Weights of a small transformer language model: tied embeddings, 9740 steps.
MLP neurons of a small language model. Each row is named by its layer, matrix (down: output weights) and neuron, and shows model dimensions 357-420. Each number is 128 + 24 x the weight over its row's rms, rounded and kept within 0 to 255.
A block is one neuron, or neurons of one layer that tend to fire together. After each block is what it responds to, as a language model described it from the Wikipedia text at the highest values.

L5.down347 [144 116 135 117 189 128 105 136 118 100 143 115 141  88 178 124 134 136 136 149  94 152 166 124  95 119 113 136  90 138  82 122 152 140  99 123 126 156 160 141 134 103 126 140 141 137 117 140 100 124 156 137  93 111 188 145 163 115 148 147 132  99 131 121]
L5.down1651 [146 112  96 101 100 151 126 121 115 115 112 132 101 144 151 155 120 141 151 148 157 155 137 113 105 140 121 148 105 152 133 113 135 176 143 129 167 102 151 138 108 107 114 158 118 100 111 129 145 101 129 151 126 154 144 116 112 139 177 141 136 127 137 113]
L5.down1772 [141  95 155 137 151 105 143 127 138 109 125 139 120 156 105 104 121 108 104 131 140 161 146 120 135 138 148 125 149  91 123  99  96 144 150 117 137 106  97 113 116 133 132 127  99  78 137 107 117 125 112 150 134 135 119 146  99 126 156 151 149 156 109 129]
L5.down1887 [ 99 119 128 106 110 101 167 107 150 140 141  82 165  95 124 132 107 133 178 128 156 122 159 127  86 125 121 127 112 115 108 103 126 134 118 114 161 103 151 124 108 116 101  89  93 124 128 157 132  89 121 133 130 128 116 126  94 120 166  99 117 151  97 160]
Description: Sentence-opening In / per-

L5.down365 [152 121 127 108 145  99 129 121 110 150 115 128 127  79  99 168  89 110 120 137 114 136 136 152 126 194 116 191 129 110  93 121 130 106 119 133 137 105 134 147 144  86 120 114 139  56  54 131 149  89 130 119 127 128 121 102 145 149  85 133 149 106 126 118]
L5.down980 [136 148  94 145  94 111 160 107 134 109 108 129 140 119 115 115  97 104  96 116 114 111  84 120 125 134 138 118 147 139  97 120 130 134 119 116 102 140 127 126 123 149 123 179 121  97 101 143 139 189 122 130 120 160 122 121  78 132 119 104  97 141 134 159]
L5.down1049 [ 74 130 103 143  79 133 164 146 140 137 115 113 130 152 136 125 120 125 147 141 111 131 114 145 104 117 142 144 162 121  98 127 115 137 167 120 112 131  99  98 140 118 125 154 132 152 134 120  76 149 146  99 125  94 139 146 125 114 174 107  98 164 114 124]
L5.down1775 [144 174 131 112 119 111 180 131 180  64 143 106 138  98  97  84 133 127 125 133 144 126 131 150 136 112  87 175 107 124 123 137 168 156 116 131 147 128 152  99 154 120 138 109 157 126 174 112  82 103 139 111  98 120 136 101 146 151 113 163  77 107 119 118]
Description: Outcome and relation nouns

L8.down811 [111 113  99 111 122 146 106  53  72 151 124 128 140 125 141 123 117 144 121 136 172 115 105 102 120 166 139 107 101 147 122  96 153  92  86 161 184 132 144 138 115 137 126 125 154 127 121 113 114  94 185 143 142  71  94 123 123  53 136 125 106 127 161 112]
L8.down1636 [122 142 100 144 113 134 109 160 121 106 144 126 176 114 151 122 123 129 133 102 134 117 114 139 125 127 106  98 127 118 126 120 148 179 142 110 173 106 137 171 116 122 143  77 118 165 147 156 156 162 134 137 127 102 126 131 159 127 133 151 122 110 110 147]
Description: Table header cells

L5.down125 [119 173 125  92 130 159 134 124 122 142 135 129 118  88 121 156 154 163 124 102 184 191 141 108 141 129 132 128 120 105 141 115 153 122 162  98 122 135  74 143 163 108 117 105 109  97 137 105 141  99 155 146 121 114 124 143 100 163 126 140 100 139 160 136]
L5.down663 [137 124 138 123 152  99 122 130 102 108 121 130 104  92  98 113 182 112 175 119 151 145  87 146 122 127 146 102 144 137 143 158 151 110  93 112 149 122  99 154 116 138  88 137 127 147 105 127 113 117 121 124 120 114 209 115 161 142 128 135 146  85 116 182]
L5.down1354 [167 124 161 136 159 131 134 125 154 122  99  77 126 106 167  94 133 109 146 127 120  82  83 108 165 109 123 138 112  74 110 155 150 137 108  89  91  69 113 172 134 105 178 163 147  82 117 123 138 103 134 123 136 144 110 105 105 140 135 160 114 120 130 151]
L5.down1872 [172 146 111 107 162 156 135  98 138 165 127 141 114 159 128  92 105 118 157 125 128 113 143 138 128 136 131  99 111 141 107 100 137 110 124 155 149 118 161 182 154 114 140 172 140  99  93 149  99  89 135 152 140 131 125 140 110 128 131 167  89  88 150 128]
Description: Place and team names

L8.down562 [135 161 167 150 111 127 128 154 108 139  95 109 127 131 163 118  95  87 146 177 170 117 150 158 129 112 151 137 119 120 120 108 132 115 120 106  96 136 128 148 125 144 127 172 164 124  94 126 126 149 140 133  82 149 118 129 132 143  94  95 137 156 118 132]
L8.down1361 [144 165 147  97 162 138 110 125 103  80 150 145 121 148 124 112  84 114 128 145 162 152 170 155 171 125 167 140 138 112 153 169  80  97  99 142  88 140 120 118 113 146 150 146 115  99  93  92 131 173 145 167 106 111  87 122 139 118 118 146 142  93 146 128]
Description: Academic degree names

L4.down143 [186 139 119 124 154 124 143 174 134  65 133  78 173  86 141  99 160 148 106 156 140 111 109 127 137 163 148 144 108 111 170 153 142 112 138 125 101  89 119 179  93 157 146 142 136 106 143 138 116 132 145 102 152  92 159 127 125 133 127 114 116 155  71 116]
L4.down181 [144 129 108  99 101 115 113 140  98 139  90 106 125 153 137  92 165 122 142 108 125  89 121 136 145  97  98 123 120 131 115 116 166 162 117 144 169 174 146 128 161 126  98 124 102  85 111 121 128  91 114 158 133  95 136 156 117 130 117 145 153 122 155 107]
L4.down279 [178 120 124 116 115  94 131  96 141 164 107 130 123 127 106 125  90 143 171 129 128 100 138 136 168 193 147 136 139 119 133 173 133 118 128 104  97 157 128 133 133 149 170 133 127 107 150 186 133 101 137 111  97 146 135 133 138 121 114 115 118 162 125 123]
L4.down568 [113  79 136 134 118  86 111 108  97 146  84  97 129  93 152 130 119 129 174 130 130 101 143 144 109 141 101 130 137 148 176  84 151 138 143 157 138 128 146 112 110 154 113 166 135  88 151 154 123 163  93 169 141  73 112 152 110 108 116 117 126 119 123 130]
L4.down643 [138 125 110 162 152 102  94  94 129 134 162 116 124 110 123 132 106 112 168  95 122 115 100 134 147 105 143 150 120 147 147 105 162 138 117 141 112 116 129 170 122  76 147 109 124 106  98 181 148 153 126 129 135 124 143  87 124 118 176 114 172  84 113 127]
L4.down698 [107 119 156 136  98 139 116  76  74 136 105 155 165 125 143 147 144 145 177 137 152 109 134 149 141 146 131 151 145 113 120  98 130 151 107 147 141  95 107 104  95 108 139 153 107 179 105  95 129 157 145 116 145  90  97 130 124 138 124 164 136 123 168 124]
L4.down740 [106 148  99 122 173 151 131 172 138 124 173 115 106 116 175 160  95 121  89 132  83 129 158 138 109 123 164 117  77 116 147 115 112 113 131 148 125 149 119 120  92 124 151 137 135 104 124 115 148 144 114 126 110 160 128 125 151 121  89 160 139 120  90 158]
L4.down851 [139 120 141 144 168 121 158 136 155 107 137 143 165  88  91 112 119 196 130 186 133  72 152 156 114 132 147 122 150  93 120 104 146 131  99 133 176  81 132 102 147 130 132 161  94 128 103 114 149 128 139  92 136 135 139 132 160 144 117 104 195 118 150 112]
Description: "In" openers; sports stats

L8.down1482 [128 142 149 164 148 124 118 132 130 103 156  93 159 180 191 166  61 100 116 175 161  91 147 151 156 188 105  97 130 104 108 125 139 138 134 122 150 158 126 117 123 104 128 135 132 106 122 105  98 159 121 164 158 113 135 121 154 200 102 119 109 156  88 154]
L8.down1590 [ 98 139 113 122 112  94 140  89 134  82 141 141 114 151 152 161 122 127 105 115  97 151 115 122 128 131 134 169  79 141 129 155 143 119 138 146 112 138 132 132 157 163 130 113 142  99 149 141 115 122 132 115 124 122 122 103 128 162 131 129  91 126 114  82]
Description: Stat-table separators and connectives

L4.down56 [154 164 128 156 103 144 163 134 115 130 121 103 134 161 170 147 137 138 113  89 177 174 135  69 147 150 149 104 100 168 129 168 132 135  78  81 113 159 158 102 113 123 133 133 102 169 144 135  99  98  60 132 129  90 116 160 145 141 151 109 136 153 140  97]
L4.down92 [122 131 102 135 139 132 126 111 110 162 116 171 117 159 109 170 143 142 166 116 159 134 127 109 159  88 132 133 140  75 127 154  94 162 181 118  96  77 102  79 152 145 150 132 137 143 151 157 117 133 152 156 108 103 130 116 121 118 124 149 133 100 149 155]
L4.down377 [139 169 134 159 116 121 120  94 145 178 127 145 106 184  85 128 130 132 163 120 170 155 140 145 148 147 158 138 124  95 147 125 101 167 120 147 105  93 129 122 127 126 156 134 142 112 126 125 108 138 139 143 144 100 122 101 108 145 111 111 127 103 142 161]
L4.down1124 [107 154 125 155 107 127 125 120 135 158 129 115 137 167 133 109 129 185 123  98 129 107 100 103 133 107  93  82 114 116 126 103 147 191 141 164 152 130 146 130 154 141 109 136 130 104 133 137 129 155 151  96 115  80  82 141 143 138 135 122 133 132 143 114]
L4.down1323 [188 142 132 128 144 128 131  92 132 144 163 172 124 103 109 136 102 147 187 146 116 121 140 180 157 131  87 193 144  73 135 106 112 130 137  89 126 104 118 147 117 153 138 159 139 143 155  94 139 121 158 116 112 126 134 121 117 125 113 161 149 120  99 125]
L4.down1361 [126 112 156 112 134 157 126 146  97 107 115 119 132 148 128 114 135 134 126 134 125 142 130 101 137 119 168 181 105 136 149 115 140 123  91  95 124 152  88 129 151 157 149 130 123 106 167 128 112 110 116 127 179 144 114 120 125 114 137 158 130  85 128 149]
L4.down1438 [158 142 110 155  94 131 149 108 122 128  81 174 121 104 110 139 123 126 103  98 100 164 150 172 134 129 173 170 140 103 141 102 126 101 159 121  96 128 156 115 153  74 101 121 149 106 134  98 103  95 133 127 131  82 102  97 123 106  74 170 154 104 128 105]
L4.down1748 [141 133 104 124 157 139 113 135 150 147 140  99 141 110 120 153 178 125 161 168 107 157 115 144 142 129 124 130 174 147 120 131 100 118 126 132 137 131 147 148 128 148 150 121 132 144 137 171  76 136 103 119 118 149  85 109 142 134 150  93 156 125 125 121]
Description: Gerund -ing endings

L4.down34 [142 145 135  87 143  68 164 129 135 128 120 115 137 121 113 143 123  84  96  95 112 149 104 135  90 147 141 158 126 107 147  70 126 132 123 170  78 131 116 116  83 128 151 155 150  89 149 102 120 123 163 150 114 140 125 135 127 107 133 157 123 128 128 171]
L4.down197 [138 145 117 147 115  98 138 137  77 148  99 123  85 122 131 159 160 131 111 148 129 146 126 113 135 104 136  97 125 126  76 146 123 120 120 127 135 141 112 169 116 113 142 118 102 123 132 119 107 133 173 102 129 124 144 142 163 151 175  55 147 154 109 106]
L4.down561 [104 160 149 106 115 102 163  91 109 174 144 128 154 135  93 141 120 138 126 128 129 134 131 119 124 104 136 130 126 116 139 145 120 116 112 119 136  72 132 127 100 130 119 133 116 162 116 113 168 103  96 132 201  94 158 124 137 143  92  63 111 123 156 143]
L4.down600 [149 156 147 110 101 156 105 128  98 145 126 151 138 150 130 144 145 160 144 103  94 113 141 128 145 126 143 102 114 120 147 142 166 136 160 124  95  92 163 120 118 146 115  96  66 133 145 138 112  74 151 120 114 161 136 150 121 137 123 159 117 135 129 144]
L4.down625 [140 118  73 102 185 122 144 128 137 133  74  99 102 124 100 144 121 115  94 161  91 143 113 136 124 154 161  85 113 157 114  69 135  80  94  87 130 164 174 150 128  90 159 134 159 153 153 134 111 115 132 118 100 125 136 123 149 137 158 110 125 101 156  80]
L4.down887 [110  97  77 154 148 110 126  90 123  86 129  77 114 132 110 141 135 145 136 118 122 133 163 139  99 150 118 128 119 112 108 137 176 103 130 116 125 156 117 115 111 113 140 122 168 101 136 133 179  80 135 146 115 122 129 170 144 142 168 120 127  46 109 131]
L4.down950 [153 131 121  99  83 105 159 133 132 132 162 152 155 158 178 114 138 128 125 133 154 112 125 102 154 158 185 144 160 133 151 107 121  92 161 143 147 153 166 123 143 119 132 142 128 105 126 137 129  86  86 110 121 110 149 142 150 127 128 157 117 155 102 100]
L4.down1573 [109  98 103 135 142 148 144 121 123 102 112 159 133 112 124 139 131  99 109 119 146 140 154 106 143 143 131 147 129  97  99 153 174 129 124 145 137  75 133 111 147  99 138  73 158 138 133 170 117  99 110 115 137  96  99 147  77  94 114 142 135 112 158 139]
Description: Sports table terms

L5.down636 [121 158 121 155 139 141 123 162  97 124 135 143  84  94 119 250 159  79 110 124 108 163 117 131 144 111 145 125 129 109 128 188  96 101 124  98  88 134 118 130 138 101 112 157 118 122 103 120 137 151 135 149 121 130 126 134  92 117 143 127 122  75 158 152]
L5.down777 [ 68 144 131 120 106  84 123 103 130  92 139 127 124 116 161 124 111 108 130 127 147 153 128 131 145 123 126 168 124 162 100 109 114 127 111 104 117 153 120 122 151 144 108  97 152 132 138 115 141 142 118 111 127 145 116 160 121 103 147 109 112  95 132 153]
L5.down1095 [109 173 111 141 100  99  89 164 207 145 122 165 149 179 128 129 140 133 167 113 148 138 136  94  97  87 159 150  81  92 175  97 112 138 133  94 121  89 129 148 108 123 162 126 142 139 176 134 113  83 136 154 112  86  90 121 131 176 106  97 134 148 134 148]
L5.down1881 [165 146 104 126 119 130 111  75 155 155 143 191 134 144 126 130  76 107 153 149 118 146 168 143 153 116 158 172  98 139 130 135 157 165 119 111 110 134 110 127 134 106 131 126 156 131 112 120 152 136 131 114 118 118 125 114 100 120 118 145  94 105 141 164]
Description: Verb-completing suffixes

L4.down576 [154 145 105 143 148 164  64 113 110 138 129 140 143 143 103  76  86 116 149 158 131 108 110 182 101 127 121  97 117  82 102 141 141 189 114 129 125 136 127 136  99 120 148 105 159 112 165  95 116 127 112 140 124 117 162 124 129 140 128 153 131 155 155 162]
L4.down717 [157 154 109 125 143 142 150 127 118 114 138 126 164 142 137 105 173 125 153 113 142 123 138 120 100  86 154 120  97 129 127 116 115 131 142 165 151  98 109 101 166 140 117  70 158  75 155 157 143 107 102 165 110 141 179 116 143 116 112 154 152 144 114 178]
L4.down956 [139 162 194 136 137 108 103 122 110 137 154 116 140 115 123 107 133 155 116 164 120 144 149 133 148 163 131 132 180 138 146  85 150 131  74 125 117 134 149  98  88 114 107 119 166 113 133 113 142 150 110 178 117 130 122 113 118 154 155 157 111 127 131 154]
L4.down1324 [148 126 155 151 107 151 114 157 136  91  85 175 137 167 133 146 127 174 107 176 116 108 128  81 125 143 106 139 107  90 131 167 122 105 150 150 126  88 144 121 112 160 107  90 156 101 160 129 120 133  60 130 116 138 149 109 104 121 120 128 102 148 141 117]
L4.down1346 [135 107 143 137 156 131 114 148 142 127 111 133 118  83 179 134 140  95 132 124 142 124  82 114 153 148 127 142 105 152 148 157 124 139 118  95 120  87  94 137 139 102  76 135  89 151 127 105 163 108 137 116 155 140 104 139  94 165 106 153 114 162 110 116]
L4.down1461 [137 109 131 161 125 175 136 165 117 149 105 120 145 184 166 133 131 132 139 144 131 149 138  95 114 120 106 176 142 133 140 143 143 139 164 170 129 160 133 103 163 108 114 120 150 141 129 164 126 122 124 113 137 140 149 140  89 143 123 115 136 121 148 129]
L4.down1571 [124 162 118 136 121 144 143 170 101 136 112 122 125 139 121 109 167 141 118 106 138 153 143 151 138 114 164 131 134 112 118 113 134 156 136 132 112 149  95 106 145 134 142 146 107 130 146 113 124 108 115 127 125 133 109 133 185 157 157 154 130  81 123  88]
L4.down1840 [175 125 147 147 118 139 139 130 172 143 150 107 118 123 185 128 109 145  98 134 129 135 164 133 152 134 133 127 128 133 123 112 197 153 116 112 142 131 161 118 112 150  98  79  91 110 111 126 141 129 163  88 127 144 130 159  76 155 173 166 116 143 138 183]
Description: Name-completing words in tables

L5.down270 [122 161 141  86 118 135 119 162 116 121 132 135  92 127 141 124 153 136 133 113  99 129 126 166 152  86 151 109 120 124 114 135 117 131 118 101 109 166  89 129 134 112 169 120 154 116 151 129 128 155 108 123 140 166 143 123  98 162 120 111  52 159 116 102]
L5.down962 [187 150 148  93 152 139  97 124  94 109 108 147 128 123 116  78 113 173 153 118 139 131 119 115 148 117 100 128 145 117 112 134 155 151 151 165 120 138  93 119 125 105  99 118 117 154  88 137 138 140 119 121 117 121 118 117 129 143 154  93 181  82 114  97]
L5.down1426 [113 120 108 118 112 172 152  87 100 111 137 130 169 174 155 156 193 176 132 176 108 138 133 136 157  87 170 123 148 132 161 144 146 131 177 130 116 189  88 113 154  73 146 122 104 141 143  78 110 159 155 117 118 161 155 126 137  72 149 138 124 124 170 149]
L5.down1642 [158 127 126  97 101 104 101 120 182  99 122  95 126 138 105 109 174 127 130  94 129 125 153 127 159  90 124 114 106 140 101 145 141 122 137 115 110 146 143 100 138 101  98 120 199 143 127 127 118 165  92 153 164 138 128 123 123 113 146 107 142 144 119 120]
Description: Institution head nouns

L4.down141 [123 154 139 149 128 171 100 108 127 152 147 139 119 105 132 161 140 145  73 141 106 144 135 117 129 130 135 157 102 119 145 131 143 178 141 122 135 140 137 101 117 122 130 137 127 137  88 132 181 111 117 104 122 152 127 115 198 126 132 149 117 102 124 181]
L4.down407 [124  99 126 138 138 135 151 135 122 155 130 100 102 111  83 102 137 119 126 110 159 138 120 156 105 166 104 132 126  92 139 120 128 169 124  90 132  67 119 125 114 124 115 145  91 116 104 153 123 108 133 122 149 155 128 123 117 150 148 126 126 113 139 136]
L4.down493 [158 111 123 107 148 134 146 131 113 111  46 116 106 121 172  83 132 127 160 109 116 113 109 135 114 106 112 176 153 119 128 131 133 145 109 164 140 127 112 150 127 172 158 111 124 106 157 104 146 111 154 119 118  99 102 114  96 128  79 121 169 105 149 111]
L4.down494 [123 101 118 118 170 107 133 132 126 145 128 183 132 136 117 116 128 140 122 120 148 151 142 132 150 158 143 139 169 118 122 131 141 104 119 128 157 133 171 120 111 123 128 140 149 134 167  96 150 129 120 158 133 144 149 111 163 105 152  96 125 126 155 130]
L4.down701 [152 137 159 186  99 161 108 109 144 138  92 131 146 156 148 151 131 109 134 140 155 109 159 119  97 124 103 144 163 136 112 125 111 147 150 149 134 125 143 125 115 167 135  94 116 141 138 133 125  87 132 134  69 106 134 166 115  99 116 137 156 135 151 127]
L4.down1287 [116 138 130 160 175 176 128 143 126 132 116 103 125 143 115 126 158 126 142 107 106 130 124 135 112 149 121 136 181 124 131 157 142 137 151  87 102 180 141 130 111 119 143 119 122 140 144 106 130 113 138 130 122 108 170 142 144 108 137 156 154 164 162 113]
L4.down1355 [163 155 137 129 102 162 122 152  70 170 120 146 106 103 147 124 149 108 146 101 147 169 100 139 175  82 128 142 172 127 150 156 154 169 125  91 123 103 118 144 148 117 141 120 141 153 113 107 139 119 160 134  85 163 112 101 112 135 143  98 146 145 152  88]
L4.down1828 [161 106  97 129 137 153 104 147 128 164  98 103 144  91 132 160 138 113 140  83 141 176 101 102 160 177 139 122 190 149 139 119 171 105 125 129 165 131 134 148 104 107 109  97  85 140 135 141 130 119 110 152 104 118 142 128 134 124 131 135  86 166 147 149]
Description: Name-prefix particles

L8.down325 [130 165 125 178 142 130 114 183 111 131 172 115 140 113 101 109 139 114 114 132 155 153 149 137 105 136 163 138 118 142 121 138 145 124 103 131 134 141 132 120 111 138 135 124 145 160 127 101  89 132  91 126  95  98 145 141 131 163 162 151  83 126 144  92]
L8.down692 [124 144 124 122 102 107 135 122 111 103 143  94 128 102 103 118 145 169 130  96 129  85 109 113 150 132 165 160 139 126 149 103  89 157 143 130 109 186  81 148  99  88 170 149 138 140 100 152 124 140 136 103 100 108 103 137 162  93 123 141 111 126  97 147]
Description: Words inside creative titles

L4.down134 [131 105 168 145 156 128  83 134  83 108 154 131 122 123 113 170 115 159 187 122 150  88 111 126 124  94  93  98 180 111 156 143 150  83  95 123 117  91 145 150 135 145 151 148 112 103 125 111 141 151  98 145 133 162 157 135 147 151 131 185 148 170 156 114]
L4.down269 [124 126  97 154 115 125 112 132 137 146 151 164  86 114 162 131 138 121 150 108 146 149 109 153 130 145 145 101 109 187 138 145 189 128 150 131  86 110 126 149 130 126 101 121 121 132 131 138 102  98 158 131 146 162 143 108 182 133  95 129 137 121  86  85]
L4.down585 [168 118 163 124  80 185 151 118 122 144 141 151  93 151 130  87 128 124  82 118 129 143 120 155 104 102 142 124 184 132 118 152 114  91 134 108 156 157 162 139 120  92 139  86 150 159 128 109 125  86  98 150 170 120 141 137 109 111 168 133  89 106  88 138]
L4.down799 [110 109 113  91 109 143 136 112 116 171 163 152 126 140 140 123 107 111 131 139 151 151 132 128 131 177 119 152 143 133 129  66 143 115 125 158 148 134 124  81  95 155 165 131 115 129 128 141 155 138  72 152 126 146 129 111  94 139 122 175 124 147 172 127]
L4.down826 [130 147 112  82 144 130 179 155 107 113 134 136 110 164  94 140 100 143 110 166 166 149 168 116 134 130 160 117  96 115 164 125 136 180 146 115 106  97 100  99 117 115 135 128  89 114 132 147 103 140  98 147 144 101 129 149 154 105 126  89 156 122 124 141]
L4.down1053 [ 93 128 128 161  68  77 123 132 131 116 140 140 164  97 120 156 157 119 162 124  92 129 153  99 137 164 126 157 123 127 139 137 121 102 148 160  68 124 149  79 148 149 129 102 143 154 132 120 130 110  67  95 114 155 140 123 144 113 113  85 114 145 152 149]
L4.down1074 [129 109 124 148 155 102  97 133 124 175  97 121 157 116  97 155 124 153 131 123 136 128 101 126 133 128 135 121 111 140 101 116 107 118 117 143 123 130 159  95 119 124 192 156 184 143  76 111 133  76  80 153 132 144 153 145 113 165 136 114 117 158 141 138]
L4.down1636 [108  91 121 124 140 165 137  97 120 102 166  94 142  92 147 103 150 142 155 118 149  78  82 108  97 131 162 147 152 144 137 119 145  93  85 126  99 160 123 138 110  86 138 150 171 154 109 133 135 106 121  85 125 104 116 131 138 125 110 125  95 110 159 127]
Description: Media and event nouns

L8.down1000 [145 121 129 173 122 107  95 136 124 123  98 142 112  99 124 107 125 115 110 138  89 151 113  86 119 132 116 149 112 105  95 129 118 119 118 141 165 162 134 128 127 130 132 124 131 148 150 161 112 115 154 109  79 144 128 104 123 136 138 146 133 135 188 145]
L8.down1122 [165 121 152 125 125 112 120 142  95 135 150 140 158 103 118 111  81 130 132 129 149 154  97 123 141 156 147 174 117 122 110 112 147 128 108  83 128 150 115 159 103  91 111 127 136 166 126 169 134 151 179 144 135 143  90 155 166 109  96 123 137 154 134 169]
Description: Organization name continuations

L5.down379 [ 71 116 136 173  90 131 124 128  97 193 151 112 119 132 122 143 124  97 136 117 162 149 100 162 132 162 140 180 140 116 113 143 127 108 122 126 111 127 104  97 109 139 116 125 101 156 130 112 105 113 125 122 119 145 134 123 105  66 111 104 155 160  82 172]
L5.down1012 [104 104  97 106 135 144  95  90 109 172 145 156 176 135 124 142 118 149  71  97 131 139 129 101 102 170 115 148 144 150 164  97 113 152  94 125 132 149 124  90 110  99 161 124 154 159  95 150 132 101 123 124 157 157 109 121 144 144 109 191 108 145 115  96]
L5.down1103 [101 103 139 127 141  99 113 133 115 159 143 120 131 131 129 121 173 147 110 156 130  98 145 129 176 138 135 153 102 158  98  80 105 121 158 107 148 114 129  82 102 161 112 128  95 125 132 156 120 122 101 119 151 148 169 173 121  88 124 129 140 181 121  98]
L5.down1138 [ 84 144 110  89 148 103 141 146 142 151 120 147 127 157 177 112  97 184 110 108 139 140  97 123 120 147 145 128  91 128 137 107 158 102 116 135 150 149 133 135 154 123 104 138 137 169  98 101 124  90 112 143 151 140 146 136 113 159 148 157 121 131 114 131]
Description: Event/work head nouns

L4.down165 [125 132 154 105 146 131  87 138 116 136 158 143 111 115 134 175 143 134 123 142 122 143 145 148 122 159 166 132 130 121 154 113 146 122 169 113 131 104 134 133  86 137 136 109 132 159 143 138 116 151 112 108 129  85 134 150 168 151 136 161  94 109 106 178]
L4.down614 [ 88  92 175 122 150 117 110 130 151 141 124 134 133 150 113 140 137  99 154 130 175 164 157 149 126 179  82  90 142 122 149 149 173 136 123  98 121 140 152 139 145 125 116 162 125 154 141 166 168  91 135 153 130 153 117 124 129 146 144  91 118 164 130 132]
L4.down823 [166 112 120 111 136 139 146 113 164  93 113 121 114  96 172 192 130 133 119 125 122 191 119 132  90 135 149 101 154 117 124 137 168 121 174 105 141 146 115 191  98 147 118 105 130 103 149 110 147 122 100  96 153 122 107 154 112 122 116 116 141 146 128 149]
L4.down989 [142 104  76 136 135 109 108 111 150 120 108 120 148 163  63 156 146 149 122 138 111 110 140 123 136 117 134 124 174 101 114 105 157 153 148 110 147 133 132 143 152  93 113 126 132 103 119 156 135 106 153 135 135 107 130 118 129  94 106 121 130 123 144 100]
L4.down1111 [146 106 165  82 103 128 131 138 119 130 103 101 100 108 157 152 117 163 126 107 174 134 141 143 158 115 109 148 122 120 101 134 109 142 144  79 131 140 124  60 126 105 133 155 108 133 138 118 126 133 102 149 144 118  98 115 123 149 135 121  92  81 117 146]
L4.down1263 [101 115 137  66 172 130 111 113 163  93 120  83 119 132 123 156 135 172 147  90 153 137 119 120  70  83 114 100 157 153 129 110 127 191 153 126 115 121 126 111 186 113  99 138 169 156 115 148 157 124 113 147 110 122 133 135 134 155 132  80 144 186 118 155]
L4.down1680 [139 138 134 146  76 125 105 168 111  89  99 118 131 131 124 114 169 174 111  97 139 145 115 116 134 157 113 133 139 136 112 131 116 111 140  91  97 160 105 100 154 150 161  87 146  99 145  96 103  95 124 117  96 104 131 150 177  93 115 125 106 159 130 124]
L4.down1785 [135  99 145 124 154 125 159 174 100 109 126 136 113 122 132 130 156 135 195 139 126 114 122 100 117 105  60 145  93 107 105 137 101 138 124 100 137 117 117 143 201 107 110 133 107  99 101  93 123 135 121 145 174 160 148 150 125 134 117 146 117 163  99 136]
Description: Initial syllables of names

L5.down155 [159 127 175 109 177 132 117 151  90 101 123 106 120 149 146 151 105 129 106 127 114 144 122 142 140 147 138  85 112 134  96 148 143 150 130 167  94 163 105 128 123 120 129 140  92 110 137 107 115 111 120 115  97 130 162 115 116 164 134 150 113  94 132 129]
L5.down1597 [ 92 103  94 132 158  77 167  80 128 112 122 123 119 152  93 163 136 114 156 124 112 123 135 115  95 115 110 162 111 133 151 129 127 120 134 141 159 126 127 152 167 145  85 111 124 146 153 150 107 112 133 155 145  99 118 136 106 152  85 169 127 123 129 151]
L5.down1681 [115 125 158 152 116 102 144  34 112 102 102 123 115 119 128 118 129 138 133 129 180 169 116 151 117 111 101 120 169 144 144 117 164 129  92 146 136 128 118 137 116 145 120 123  93 129 115 147 166  94 109 136 114 176  98 121 132 147 151 105 117 111 107 150]
L5.down1857 [ 99 105 156 155 146 119 114 117 130 110 148 127  98 155 112  87 133 129 117  85 108 127 132 132 141 166 102 133 109  85 114 116 192 137 101 126 144 109 134 126 128 141  95 132 156 120 109 155 109 122 169 165 134 152  84 114 123 140 111 150 134 101 112  83]
Description: Word-start after determiners